{
  "num_hidden_layers": 26,
  "head_dim": 64,
  "hidden_act": "swiglu",
  "tie_word_embeddings": true,
  "decay_shape": "linear",
  "max_seq_len": 1024
}
MLP neurons of a small language model. Each row is named by its layer, matrix (down: output weights) and neuron, and shows model dimensions 16-143. Each number is 200 + 20 x the weight over its row's rms, rounded and kept within 0 to 999. A neuron's up and down rows have the sign that makes its largest values positive.
Before each neuron's rows, "fires before" lists the tokens most often just after its 100 highest values on Wikipedia text that the model never trained on.

fires before: "ce", "p", "qu", "v", "port", "pl"
L2.down375,207,195,199,187,203,212,196,229,195,208,213,201,205,184,209,173,205,209,195,225,187,204,196,211,196,179,213,214,223,188,189,208,185,189,174,178,179,207,198,245,209,161,210,197,215,195,164,182,196,209,164,192,147,207,213,208,171,217,169,212,233,204,171,156,217,218,220,199,181,249,204,177,192,234,215,199,209,211,215,150,242,194,216,226,187,238,186,216,199,194,211,197,199,187,212,210,236,194,161,185,195,191,228,190,185,217,190,179,221,196,165,174,198,221,219,235,225,190,174,230,190,155,239,201,200,212,205,206

fires before: " ", " the", "ternational", "t", "land"
L9.down266,204,216,178,173,220,188,219,197,215,199,243,197,195,173,213,190,183,223,192,187,188,199,193,209,173,226,211,202,206,211,188,215,213,202,169,205,190,242,195,167,209,180,218,225,233,157,163,191,194,206,185,206,210,210,183,189,202,192,211,203,207,185,181,189,191,216,179,219,170,211,155,214,211,216,207,203,197,173,206,198,189,197,195,181,207,216,208,202,185,198,259,202,216,199,192,171,221,228,179,190,209,200,214,184,148,201,194,205,188,197,178,171,218,174,168,229,225,201,209,213,196,211,197,228,208,239,176,188

fires before: " ", " the"
L11.down123,230,177,184,196,235,224,219,191,216,172,198,177,175,164,200,189,160,180,192,194,184,180,234,231,193,198,190,225,196,210,199,201,184,198,211,225,157,197,225,208,156,192,225,187,182,190,215,189,197,186,173,203,202,196,186,223,213,248,202,223,197,191,161,178,212,186,188,190,170,184,189,204,197,192,224,203,222,204,217,182,213,195,179,215,215,214,219,188,204,215,185,239,130,155,195,207,191,209,195,192,217,164,195,201,176,152,183,180,211,187,164,198,202,169,242,215,198,187,164,186,201,216,185,234,226,209,226,192

fires before: " ", ".", ","
L20.down363,178,183,206,190,189,222,227,198,218,203,182,208,185,235,177,182,202,184,199,200,199,190,186,227,234,200,206,191,194,209,181,169,163,180,185,161,205,194,177,207,165,197,224,222,187,189,220,220,183,205,196,204,221,215,175,229,199,200,216,201,183,187,177,204,177,199,188,197,198,215,166,187,202,215,191,196,225,211,204,199,186,203,153,216,202,200,194,214,155,186,212,204,165,181,172,205,187,214,204,199,199,99,198,175,205,202,190,171,210,198,166,182,210,195,190,213,213,189,205,197,212,196,179,249,236,193,226,232

fires before: " ", " the", " ad"
L9.down28,190,205,174,203,198,225,206,202,198,227,206,191,204,183,217,190,211,176,224,220,211,203,180,194,208,199,200,224,196,224,178,238,190,198,189,222,207,226,229,185,198,248,202,197,210,171,155,213,180,209,197,185,202,198,165,214,203,226,196,224,192,198,195,196,188,160,204,223,188,191,183,208,203,199,220,193,207,185,213,216,217,193,185,210,200,227,212,178,196,168,189,205,184,182,217,196,196,199,176,197,216,169,199,192,197,162,195,207,171,186,206,125,214,202,174,232,219,152,228,194,203,198,209,207,224,208,215,212

fires before: "|", "|---|---|---|---", "\n"
L18.down183,201,175,171,246,197,198,186,205,223,200,187,183,206,234,188,221,246,192,186,211,205,203,230,168,221,182,189,212,200,192,186,173,227,220,189,205,207,191,162,211,188,181,217,207,210,168,181,201,187,190,194,223,233,194,175,186,218,225,167,211,204,222,214,205,192,220,177,235,204,205,227,225,178,197,155,211,203,198,235,179,168,177,207,195,203,207,204,234,228,229,212,197,187,189,199,176,209,203,209,200,170,175,197,217,174,225,174,197,200,215,188,233,218,210,188,152,186,248,181,170,194,226,197,245,198,202,198,190

fires before: "y", "0", "al", "t"
L7.down240,200,205,173,199,242,211,200,186,205,202,223,207,163,188,203,200,228,223,237,197,193,222,204,221,218,210,161,192,209,214,226,179,184,204,206,176,218,178,248,213,201,180,239,190,200,196,186,231,232,172,236,190,201,204,212,208,227,196,177,209,191,209,187,204,201,201,216,209,173,226,231,216,197,170,237,200,217,210,204,194,180,175,191,207,194,234,170,195,206,169,232,201,162,186,221,199,208,178,218,215,200,205,143,232,201,214,158,193,193,215,208,187,191,187,216,205,221,178,248,210,196,195,209,200,202,175,223,206

fires before: "d", "v", "m", "he", "ow", "ap"
L9.down34,181,185,227,185,217,179,198,197,182,199,189,164,175,195,206,230,206,220,182,195,190,144,163,171,206,212,216,203,174,233,192,209,199,205,214,202,238,197,211,192,168,183,206,189,214,206,197,208,185,204,220,208,226,197,212,158,208,206,164,180,208,153,181,158,214,198,213,208,209,223,196,203,179,204,181,200,212,233,206,205,196,209,177,235,237,196,212,199,215,194,171,199,208,194,195,185,219,211,221,168,172,188,195,197,224,182,171,198,218,175,171,241,242,185,227,196,223,218,220,194,219,197,170,219,169,171,178,197

fires before: "ess", "es", "ed", "ing", " Ph", "ib"
L19.down311,172,210,223,222,148,184,205,236,199,202,187,224,214,218,186,201,209,223,221,193,204,232,203,185,162,179,196,238,185,180,213,225,219,230,199,170,155,214,213,196,188,175,214,189,191,212,209,183,196,175,210,172,217,194,214,206,186,207,165,206,204,187,199,215,232,235,192,189,216,201,215,213,207,188,193,187,161,226,215,161,217,236,221,204,176,190,219,201,240,218,219,215,233,171,214,195,193,234,201,236,157,206,178,196,173,207,214,187,232,202,188,179,199,188,221,237,221,214,178,190,212,208,207,236,181,203,181,200

fires before: "y", "om", "ss", "al", "im", "il"
L15.down318,236,205,206,251,196,207,190,275,193,201,198,200,173,195,226,208,219,188,195,193,216,232,194,215,201,241,170,196,198,183,180,180,202,196,186,230,184,187,214,209,222,216,140,180,190,191,203,228,178,196,216,151,171,197,239,225,211,206,196,214,273,242,192,181,209,186,166,202,190,214,181,202,189,195,227,162,190,175,203,211,219,184,217,197,225,214,209,177,207,184,170,171,173,173,217,194,196,204,192,215,188,209,197,194,209,207,197,196,186,181,193,184,200,203,210,198,190,203,209,189,165,200,165,181,189,193,205,197

fires before: "ed", "ions", "ion", "iv", "ance", " "
L21.down322,223,226,191,194,200,198,217,218,161,177,193,145,204,206,204,201,198,234,209,215,164,199,181,190,158,177,178,211,192,217,185,235,223,195,181,198,184,224,228,211,201,170,208,193,210,173,221,192,166,173,216,248,182,207,197,223,203,189,165,176,211,193,194,152,199,227,207,174,185,218,168,200,223,230,219,168,208,162,195,190,177,210,195,187,209,184,186,208,182,200,234,241,225,206,193,202,212,196,219,209,186,165,173,195,179,189,209,196,180,222,200,207,179,181,203,192,213,194,182,199,223,226,183,203,235,186,193,189

fires before: "d", "v", "m", "he", "ip", "ap"
L2.down106,238,201,205,179,206,190,259,192,187,188,218,175,178,226,197,208,211,218,199,213,187,190,157,191,196,165,211,213,180,226,178,229,244,223,201,203,198,212,200,206,165,209,172,171,207,210,204,221,194,209,214,188,193,148,172,201,191,201,202,180,199,175,168,185,193,191,226,185,178,223,236,215,155,179,185,192,204,200,214,175,174,177,206,248,213,208,206,180,214,204,191,202,185,204,233,227,191,234,207,209,225,206,214,187,207,227,156,207,208,216,192,195,186,146,231,251,222,203,219,186,204,220,210,209,199,155,215,191

fires before: "oup", "and", "r", "ound", "ow"
L23.down73,176,200,218,173,179,185,227,255,223,204,194,195,232,186,239,209,183,210,204,164,234,243,216,200,212,193,214,186,214,228,169,200,219,191,202,210,210,183,194,215,166,195,210,204,226,200,152,221,249,168,186,200,221,202,211,206,221,201,192,246,219,191,189,197,225,196,206,173,243,202,199,204,166,190,191,174,195,182,207,228,195,211,178,191,235,192,160,195,163,173,224,209,227,191,185,199,222,182,220,191,222,185,185,220,197,201,240,219,196,204,185,229,194,194,223,192,232,193,214,199,218,226,207,174,195,257,192,197

fires before: " ", " the", " April", " May", " ad"
L11.down215,150,196,236,218,207,213,180,214,197,218,216,213,197,205,188,206,201,198,205,161,204,189,185,176,190,241,164,213,235,211,200,189,233,187,188,156,181,245,186,171,202,210,194,206,207,205,190,205,202,220,208,201,206,208,204,179,213,200,192,195,170,156,212,199,187,201,189,227,205,235,193,232,184,209,195,212,192,226,216,193,170,175,207,203,167,178,251,211,147,188,205,218,194,203,175,201,188,203,133,178,182,191,211,189,187,212,207,224,189,215,197,216,197,193,158,223,211,207,224,185,181,198,189,228,217,214,224,192

fires before: "==", "The", "===", "In", "A", "B"
L19.down376,182,193,218,248,190,215,186,200,203,203,197,180,222,204,196,230,198,168,224,198,202,199,180,224,163,179,207,195,209,182,185,222,181,236,190,212,206,196,178,228,188,190,221,215,209,237,144,237,211,223,179,212,204,206,202,194,201,204,206,202,223,211,221,176,229,228,210,195,162,235,195,223,196,209,196,209,202,212,217,220,206,185,216,200,225,201,178,231,200,178,284,201,213,161,244,202,181,213,202,188,205,177,214,179,194,201,196,186,211,176,199,181,218,176,190,189,215,221,170,197,228,233,199,182,196,230,195,228

fires before: "==", "The", "In", "===", "A"
L18.down221,191,198,207,201,193,196,191,196,197,189,165,197,201,216,204,202,215,193,239,194,203,213,205,241,160,201,177,171,194,199,218,216,232,175,247,201,219,188,182,237,204,208,204,191,197,200,180,186,245,190,178,224,244,188,184,196,182,190,197,212,221,202,235,209,207,224,199,204,201,207,169,216,182,213,207,217,213,215,210,198,186,187,201,175,215,192,199,239,182,204,253,183,180,179,195,199,197,190,219,184,229,103,210,189,177,188,181,213,204,195,190,185,182,225,158,206,209,204,198,210,219,194,219,220,195,178,208,218

fires before: "ad", "oup", "and", "ound", "l", "ade"
L15.down31,203,226,165,217,190,220,220,228,233,212,178,191,199,202,171,187,215,209,207,198,194,213,187,183,215,175,223,223,197,209,175,190,221,148,177,185,190,194,225,201,184,202,207,177,228,164,221,207,203,164,227,188,211,210,191,225,196,192,191,193,240,211,175,189,235,215,185,217,238,246,198,206,188,201,218,187,240,190,203,203,196,197,187,181,214,158,170,181,159,207,237,194,203,197,196,202,184,185,203,207,211,209,235,190,223,169,158,182,210,229,188,228,233,203,178,172,201,173,194,210,175,195,226,205,197,208,209,203

fires before: " |", "e", ")", "es", "\n", ","
L20.down223,199,172,203,223,183,171,174,191,159,181,198,189,189,212,210,216,157,216,172,193,187,187,194,232,182,206,209,212,203,199,179,166,193,210,191,237,182,177,188,212,176,192,219,245,179,218,205,235,185,207,179,208,203,234,226,160,200,216,216,206,165,174,183,213,226,175,190,183,186,196,194,180,213,203,213,198,197,212,235,199,181,235,210,199,221,209,196,175,200,177,189,251,185,166,228,208,204,194,246,182,190,227,200,225,192,210,220,207,215,208,191,198,200,231,209,186,201,202,238,207,209,197,165,191,182,217,211,204

fires before: "ed", "ment", "y", "ation", ","
L15.down293,244,205,179,172,167,196,178,187,194,208,180,205,181,202,240,202,205,190,184,215,217,212,227,172,169,193,237,225,171,159,204,200,188,185,197,193,214,216,220,230,224,206,201,203,208,174,225,212,149,211,185,186,207,212,197,229,183,238,216,182,213,189,216,242,188,191,193,176,194,171,182,204,203,222,210,198,188,175,186,231,226,195,224,177,184,199,166,175,209,241,210,212,193,206,237,222,202,210,223,204,199,144,183,209,210,207,207,158,228,189,191,196,196,213,186,199,193,198,218,208,201,220,237,198,180,193,233,210

fires before: " ", " |", " C", " of", ":", ";"
L19.down219,194,191,195,210,206,213,197,220,226,209,167,186,213,201,217,193,187,182,166,209,210,207,148,184,182,169,216,177,163,156,172,206,184,235,179,168,211,187,186,191,212,226,176,185,176,211,189,219,204,216,226,189,193,205,213,240,177,213,214,201,197,200,199,170,224,186,216,200,223,222,180,192,172,197,227,193,205,206,243,238,217,193,204,184,158,198,192,240,209,224,188,208,214,221,201,224,190,172,199,232,202,195,209,224,188,219,203,187,199,212,181,164,197,174,185,216,187,180,211,197,208,207,185,187,152,220,195,207

fires before: "t", "ts", "g"
L22.down28,206,197,184,179,211,200,185,175,197,229,219,236,175,214,207,196,213,176,235,227,187,199,201,160,213,200,159,159,192,198,209,217,182,241,194,210,193,213,208,208,203,217,205,202,204,197,170,207,210,177,202,186,211,200,157,201,194,208,236,202,207,205,201,184,157,202,205,192,174,198,199,170,223,172,215,175,142,219,179,224,205,162,210,204,194,168,224,235,191,221,214,209,188,185,206,228,225,203,208,224,185,187,223,208,190,213,200,210,215,230,171,191,200,238,186,208,221,205,176,217,158,200,194,204,187,201,207,179

fires before: "al", "ation", "o", "ated", "i", "a"
L23.down186,184,184,172,208,177,218,227,232,213,184,220,227,174,171,231,224,252,199,236,184,187,215,196,218,191,188,214,207,219,203,203,192,206,192,199,199,192,220,204,223,183,213,215,212,243,214,117,211,183,202,191,227,231,204,228,218,198,199,184,192,203,209,225,156,207,253,187,181,227,200,211,193,183,181,205,188,217,215,165,218,187,176,196,204,222,217,185,181,195,221,186,196,152,221,238,193,179,192,220,201,171,196,234,190,233,215,190,190,203,176,186,214,170,163,171,204,176,217,211,194,201,227,222,168,180,230,165,206

fires before: "ed", "ral", "er", "ation", "e", "es"
L2.down372,175,176,183,199,202,156,185,222,183,205,176,210,222,221,185,201,216,214,190,220,155,173,195,190,228,190,187,221,199,206,186,205,205,203,188,187,195,204,172,229,193,222,190,185,215,202,206,219,177,174,194,212,218,212,222,190,175,185,196,166,198,195,217,182,210,209,206,210,214,168,194,221,167,216,220,210,180,158,205,204,210,195,224,214,202,204,216,221,160,211,162,200,204,198,199,244,179,213,214,209,230,176,223,217,228,211,198,204,214,219,206,176,211,243,162,188,223,232,212,213,203,219,235,241,216,193,211,210

fires before: "ad", "vel", "ge", "es", "g", "e"
L20.down176,171,246,193,203,227,182,185,196,198,237,221,200,197,202,223,215,205,209,216,180,184,211,142,161,165,206,166,180,205,220,203,214,176,165,190,188,175,177,201,219,212,222,193,158,213,177,229,198,204,243,193,232,201,189,217,227,226,215,183,204,240,188,179,215,174,192,186,216,200,216,169,193,200,206,247,224,179,199,201,201,214,208,205,203,214,220,187,199,166,203,238,210,194,194,195,224,200,203,167,163,203,211,201,209,185,219,236,207,208,197,186,194,209,165,171,204,216,190,225,206,173,196,206,195,191,180,196,226

fires before: " "
L11.down65,220,221,197,222,231,211,195,176,212,207,179,197,186,181,216,205,239,250,174,213,205,201,176,189,191,190,174,224,195,184,198,210,190,203,182,196,199,230,214,220,176,208,196,205,240,187,207,220,154,219,208,192,205,191,195,185,195,208,197,196,186,195,174,209,173,174,210,163,200,166,143,187,201,200,167,208,178,210,173,164,213,219,193,214,199,198,213,240,162,212,206,224,201,152,213,187,216,193,195,183,204,161,184,212,195,198,159,188,197,195,204,201,160,226,229,224,204,201,224,238,210,213,200,202,232,167,202,204

fires before: "ts", "th", "t", "age", "ion"
L19.down182,187,202,188,200,194,170,192,201,238,208,171,236,201,206,180,206,184,166,203,231,209,207,205,217,221,204,196,258,214,160,261,176,207,203,208,207,230,189,215,135,209,239,200,210,244,216,186,198,180,177,173,188,176,202,233,218,198,203,202,170,221,215,178,215,205,179,187,222,160,192,205,189,189,164,199,224,198,189,189,199,192,190,202,183,198,206,202,219,195,209,177,227,226,206,192,196,205,168,198,198,177,182,213,201,192,186,204,190,216,191,192,186,182,220,199,228,183,173,178,196,222,245,212,171,184,204,191,188

fires before: "e", "ual", "ing", "es", "ear", ","
L6.down34,226,214,212,218,205,186,193,210,164,217,212,240,203,187,194,202,226,218,199,166,232,197,158,199,188,160,207,173,181,209,211,220,194,211,198,172,205,187,224,196,233,215,208,196,217,165,193,212,211,177,203,203,166,207,216,203,216,213,216,205,212,183,172,193,206,194,254,235,216,202,219,194,224,205,243,202,195,190,206,158,216,153,206,230,192,223,178,193,195,198,210,205,197,191,225,238,195,220,203,211,236,225,202,184,167,170,190,216,188,225,188,171,179,185,244,189,212,200,217,217,186,184,195,250,167,167,221,224

fires before: "|", "|---", "|---|---", "|---|---|---|---", "ro"
L4.down291,208,203,222,225,204,183,198,223,201,221,187,190,210,194,221,217,187,167,223,213,206,210,198,215,183,203,212,204,206,187,215,191,233,191,207,157,216,180,185,210,211,197,206,186,216,182,212,208,195,165,188,171,205,174,208,167,191,216,133,197,226,190,215,190,193,211,188,238,178,228,205,206,188,244,171,204,223,216,206,231,216,180,192,168,231,186,173,205,192,165,175,221,167,204,201,196,212,203,219,215,169,191,209,207,182,243,194,206,201,176,208,184,237,236,192,206,185,234,176,182,204,150,181,245,221,241,204,193

fires before: "ed", "ation", "ing", "il", "es", " the"
L19.down50,209,235,200,199,206,238,185,195,211,218,172,200,184,178,212,201,242,197,201,216,197,256,209,191,147,200,216,215,180,196,217,219,195,174,208,181,195,228,207,197,147,186,202,148,196,166,209,215,179,209,211,206,223,184,171,170,212,217,216,211,191,196,190,187,177,177,179,195,202,202,194,158,236,243,185,219,184,171,183,192,169,188,234,175,195,195,212,187,199,210,189,203,174,182,181,237,188,165,213,190,211,214,194,192,201,194,183,186,171,224,195,214,181,196,174,218,204,180,202,196,216,229,190,205,207,182,207,200

fires before: "e", "ed", "k", "ion", "er"
L13.down367,213,230,184,219,185,188,195,197,195,209,207,195,170,201,204,206,221,180,224,211,199,195,172,182,161,174,189,219,172,216,214,187,182,228,203,202,173,184,229,235,217,200,213,173,229,201,218,191,186,210,166,157,210,215,175,172,182,211,213,184,181,207,174,184,223,190,173,218,213,195,190,178,196,214,194,245,198,195,206,207,202,179,221,182,224,219,188,172,218,236,164,200,231,198,274,201,227,207,224,201,236,177,228,203,242,234,219,190,186,186,195,210,200,175,180,211,214,232,202,236,214,213,225,203,187,178,226,214

fires before: " ", "op", " the"
L21.down51,209,195,186,184,194,204,220,186,221,204,180,187,185,201,195,203,176,216,183,238,180,235,154,188,172,207,169,219,203,189,193,227,193,189,205,182,179,197,158,178,210,208,193,220,183,239,222,195,224,197,183,195,227,205,192,219,189,234,202,216,189,168,219,214,212,181,203,216,222,229,164,185,217,212,223,216,208,204,222,172,193,180,201,205,200,209,170,222,202,221,199,235,199,200,199,183,254,206,218,235,240,194,232,210,207,201,179,197,222,192,185,169,190,172,224,238,212,204,216,195,188,217,205,239,191,233,202,154

fires before: "|", "|---|---|---|---", "|---|---", "ual", "|---", "1"
L23.down71,245,195,190,220,214,207,218,154,192,211,218,196,195,209,187,215,216,199,194,193,215,190,206,172,192,184,219,212,179,182,201,224,205,197,209,213,228,172,177,239,212,184,219,202,225,205,203,214,199,200,211,215,209,179,216,184,213,184,199,183,174,218,203,206,181,229,199,207,189,195,184,165,179,216,196,198,181,199,187,216,213,173,205,198,184,205,189,194,190,206,222,222,189,195,215,228,228,176,197,190,218,154,203,145,218,180,201,188,231,215,185,205,175,215,197,162,179,196,208,188,167,194,194,214,214,209,171,192

fires before: "\n", "th", "A", "ite", "S"
L16.down208,202,193,217,226,142,182,231,183,203,201,197,203,179,201,199,197,179,199,194,188,205,224,208,200,141,224,172,186,197,226,224,204,196,194,191,192,220,180,176,182,215,172,173,189,226,211,190,170,194,210,184,229,211,200,202,211,192,171,183,218,193,215,214,174,216,205,190,231,197,171,182,192,200,215,215,215,242,194,198,237,214,212,185,200,183,214,239,207,191,190,185,187,188,184,214,168,174,164,209,194,201,192,196,207,181,211,171,187,191,172,156,197,241,157,214,177,172,193,231,200,196,203,239,176,180,180,172,197

fires before: "d", "v", "m", "he"
L8.down373,211,196,189,172,229,182,195,210,202,192,201,183,182,210,182,209,230,200,221,234,193,187,162,183,228,185,191,186,182,217,187,209,221,217,173,208,228,220,216,207,209,218,194,205,214,172,207,200,213,205,164,189,200,211,196,192,182,228,208,188,194,175,151,172,207,197,186,191,193,244,198,223,180,174,197,189,206,211,210,186,220,210,192,183,217,215,197,184,211,210,198,211,214,220,249,183,224,218,269,201,233,180,214,183,206,201,205,193,220,175,177,174,194,148,180,217,191,204,206,210,161,194,177,222,156,152,185,233

fires before: "p", "er", "port", "ing", "pl", "ed"
L23.down77,209,224,189,177,167,162,178,196,193,206,196,259,225,213,177,186,194,205,215,175,203,211,187,181,189,195,189,216,171,204,222,198,186,208,216,208,193,209,202,180,215,188,248,193,200,190,141,171,204,225,198,192,164,201,201,202,187,230,166,198,205,187,191,196,214,191,219,182,227,214,224,195,199,188,196,177,173,199,214,183,193,202,184,226,187,201,197,194,202,209,178,192,187,195,204,207,208,208,194,224,219,215,202,186,198,223,235,207,221,189,235,190,176,214,233,173,204,206,170,207,160,183,229,211,165,215,213,208

fires before: "u", "ed", " the", " ", "ation"
L15.down44,197,244,186,156,218,170,168,180,215,221,219,191,230,207,191,203,207,194,203,195,197,213,209,181,204,168,205,186,198,205,217,228,163,221,208,221,206,184,225,230,193,184,199,186,222,199,229,201,177,199,239,198,233,232,229,201,176,212,216,191,195,194,198,206,189,213,224,212,180,171,210,190,175,223,222,228,193,189,189,206,199,170,262,239,203,201,187,195,192,214,220,200,177,171,215,203,215,208,195,219,206,164,194,148,215,226,189,202,188,194,185,177,236,222,203,206,201,203,190,221,212,196,177,226,204,176,216,171

fires before: " of", "ic", "ople", "y", "d", "v"
L4.down51,212,197,228,183,225,176,235,193,169,234,198,185,186,209,199,203,215,198,196,213,181,198,176,174,212,188,205,198,159,222,185,222,218,240,186,178,172,206,198,192,216,212,197,182,198,201,206,233,218,189,188,195,203,165,176,181,186,195,226,211,193,170,182,167,173,216,181,227,172,203,180,213,203,183,170,180,196,219,215,185,185,184,211,221,196,213,206,161,206,215,213,196,195,203,236,208,207,215,196,189,190,190,175,186,179,202,174,195,199,185,210,207,180,185,204,232,209,200,222,189,207,213,195,203,188,218,217,194

fires before: "al", "y", "es", "e", " p", "o"
L2.down216,198,204,169,219,204,235,202,225,181,224,192,193,171,220,241,225,187,212,209,216,179,178,187,182,206,174,249,192,209,182,210,173,204,239,227,206,228,189,211,202,218,168,219,171,217,207,188,202,198,196,208,196,210,209,185,186,199,206,196,189,231,198,215,213,221,201,193,187,191,234,221,222,168,193,220,188,216,241,165,209,191,188,198,228,200,205,159,167,208,198,230,217,182,191,205,219,194,207,195,223,197,167,219,200,238,158,197,187,182,192,194,178,199,160,199,196,217,183,193,194,191,225,196,231,206,192,202,227

fires before: "==", "In", "The", "A", "==="
L13.down184,149,208,202,204,215,185,179,184,169,222,199,205,197,205,217,182,198,190,231,230,219,223,233,208,191,222,188,164,198,204,176,214,202,193,172,214,214,194,182,176,183,154,199,201,192,161,171,179,200,205,199,206,207,195,197,172,193,193,202,199,219,222,229,221,196,184,186,227,188,192,205,204,216,205,201,235,183,192,229,203,171,194,212,175,186,238,202,202,202,185,272,176,201,203,215,192,225,227,187,213,219,195,171,178,190,168,202,215,174,219,219,159,214,221,171,173,213,210,221,232,229,219,186,213,177,206,211,190

fires before: "e", "t", "ial", "ion", "et", "ts"
L21.down348,218,223,164,206,174,215,158,237,214,209,183,229,197,180,170,208,202,228,187,228,177,209,214,183,240,209,222,179,207,173,196,170,198,191,187,226,193,205,201,186,240,195,197,224,213,236,142,208,211,164,242,176,210,219,183,197,248,222,228,184,206,218,159,206,206,214,191,191,209,222,194,186,195,180,210,199,174,135,211,207,196,208,199,175,179,191,171,198,170,206,183,217,148,213,227,203,219,194,178,196,185,178,221,178,210,207,207,190,205,229,178,191,201,201,223,220,186,182,181,211,205,193,188,220,187,240,173,202

fires before: "ect", "c", "ec", "es", "ch", "un"
L9.down175,202,179,185,260,212,180,207,214,175,173,150,196,213,206,211,221,186,196,213,191,194,201,184,190,155,185,179,194,179,227,193,195,208,191,151,224,197,232,228,216,186,214,191,200,229,195,181,205,235,179,191,223,178,221,218,176,195,170,185,183,195,185,211,190,212,183,189,213,196,173,191,218,152,224,184,182,200,209,198,224,196,210,182,178,221,158,186,223,200,194,199,215,173,162,224,218,225,225,189,238,174,205,209,198,198,234,203,199,233,197,196,152,183,203,202,196,193,212,193,183,153,191,204,211,203,194,219,218

fires before: "ed", "on", "ent", " the", " a", "ro"
L23.down202,194,210,193,184,222,224,204,224,209,196,206,193,193,180,209,195,207,230,169,217,221,161,187,216,206,172,221,225,177,233,192,181,173,183,226,178,172,197,219,223,218,198,180,160,228,180,203,231,206,218,223,183,224,166,221,179,203,195,200,220,217,197,189,187,200,197,252,196,206,164,180,186,251,160,202,179,198,199,224,223,196,190,222,184,217,205,186,202,184,169,178,213,213,201,186,199,198,197,240,214,252,210,212,182,201,185,222,226,190,211,207,210,198,161,210,204,175,209,196,182,203,239,195,218,190,177,228,191

fires before: "\n", "-", "The", "A", " and", "In"
L12.down324,168,205,218,186,239,198,222,195,217,203,212,212,236,237,200,201,190,171,188,229,206,193,202,195,199,207,213,166,175,228,232,211,176,203,210,192,200,203,228,174,177,143,228,194,205,214,223,168,206,195,187,198,206,168,198,211,177,205,203,234,204,175,233,185,209,219,208,217,202,190,212,198,199,201,186,228,220,210,206,228,203,223,219,162,152,222,205,178,184,216,198,208,219,205,171,168,183,228,220,195,209,194,215,178,204,175,160,192,206,189,193,199,233,195,199,201,191,180,240,235,184,180,179,175,197,205,202,208

fires before: "on", "ion", "ed", "es", "e"
L13.down37,194,197,178,220,183,196,207,206,205,187,172,166,159,204,203,171,203,200,210,190,215,185,213,200,196,200,207,222,185,225,213,180,197,176,197,170,180,190,213,212,190,198,165,200,210,217,191,189,181,194,165,198,224,191,172,164,187,241,185,190,195,220,206,191,230,188,187,231,198,192,190,207,212,228,198,218,208,197,193,221,126,203,222,247,234,226,200,204,200,193,122,173,201,200,199,202,178,187,241,160,225,241,206,213,197,205,245,214,206,253,194,219,218,199,194,205,208,205,181,198,203,204,162,207,197,191,187,211

fires before: " ", "1", "°", " |", "\n", "2"
L21.down347,185,154,178,243,193,177,173,175,206,166,241,196,207,215,191,204,179,199,201,224,179,208,203,191,221,234,189,226,229,223,200,211,190,193,204,200,201,197,230,194,211,173,176,177,189,211,156,204,194,208,204,215,181,163,154,211,199,203,198,183,192,205,190,198,223,181,196,209,209,178,244,182,216,201,156,218,228,207,186,213,224,194,227,190,219,173,239,203,213,230,195,204,192,180,206,190,186,200,173,177,203,182,155,199,226,217,203,193,171,221,190,224,215,224,183,177,245,205,176,211,212,216,202,208,216,216,165,192

fires before: " ", " the", "ternational", "k"
L9.down383,186,203,199,171,194,206,186,187,195,208,201,193,190,212,189,160,204,218,204,226,204,179,197,179,204,214,189,231,185,184,194,252,201,230,206,184,185,192,220,187,216,182,202,234,202,193,205,215,194,190,205,211,194,229,218,190,187,181,205,235,172,172,178,160,213,180,190,220,145,204,206,199,232,211,220,229,180,225,176,155,220,205,184,241,185,207,189,206,190,200,157,256,192,183,183,174,211,186,189,195,205,189,207,183,205,195,176,202,182,182,184,176,177,195,185,217,216,200,189,240,216,189,173,199,196,182,209,160

fires before: " "
L14.down305,212,181,182,184,203,202,232,204,232,216,220,185,200,214,175,210,191,198,170,195,173,212,191,197,201,205,219,242,209,216,203,206,170,224,167,192,203,178,256,245,190,202,206,154,185,198,212,202,167,189,169,210,210,195,208,214,221,191,205,233,236,166,169,216,181,215,186,189,162,213,165,169,204,212,203,246,214,193,185,171,205,161,209,215,202,208,196,203,228,190,190,212,189,171,199,197,225,197,178,193,189,173,197,166,148,213,191,188,211,199,222,222,216,204,211,164,219,212,192,206,194,176,213,203,195,204,208,168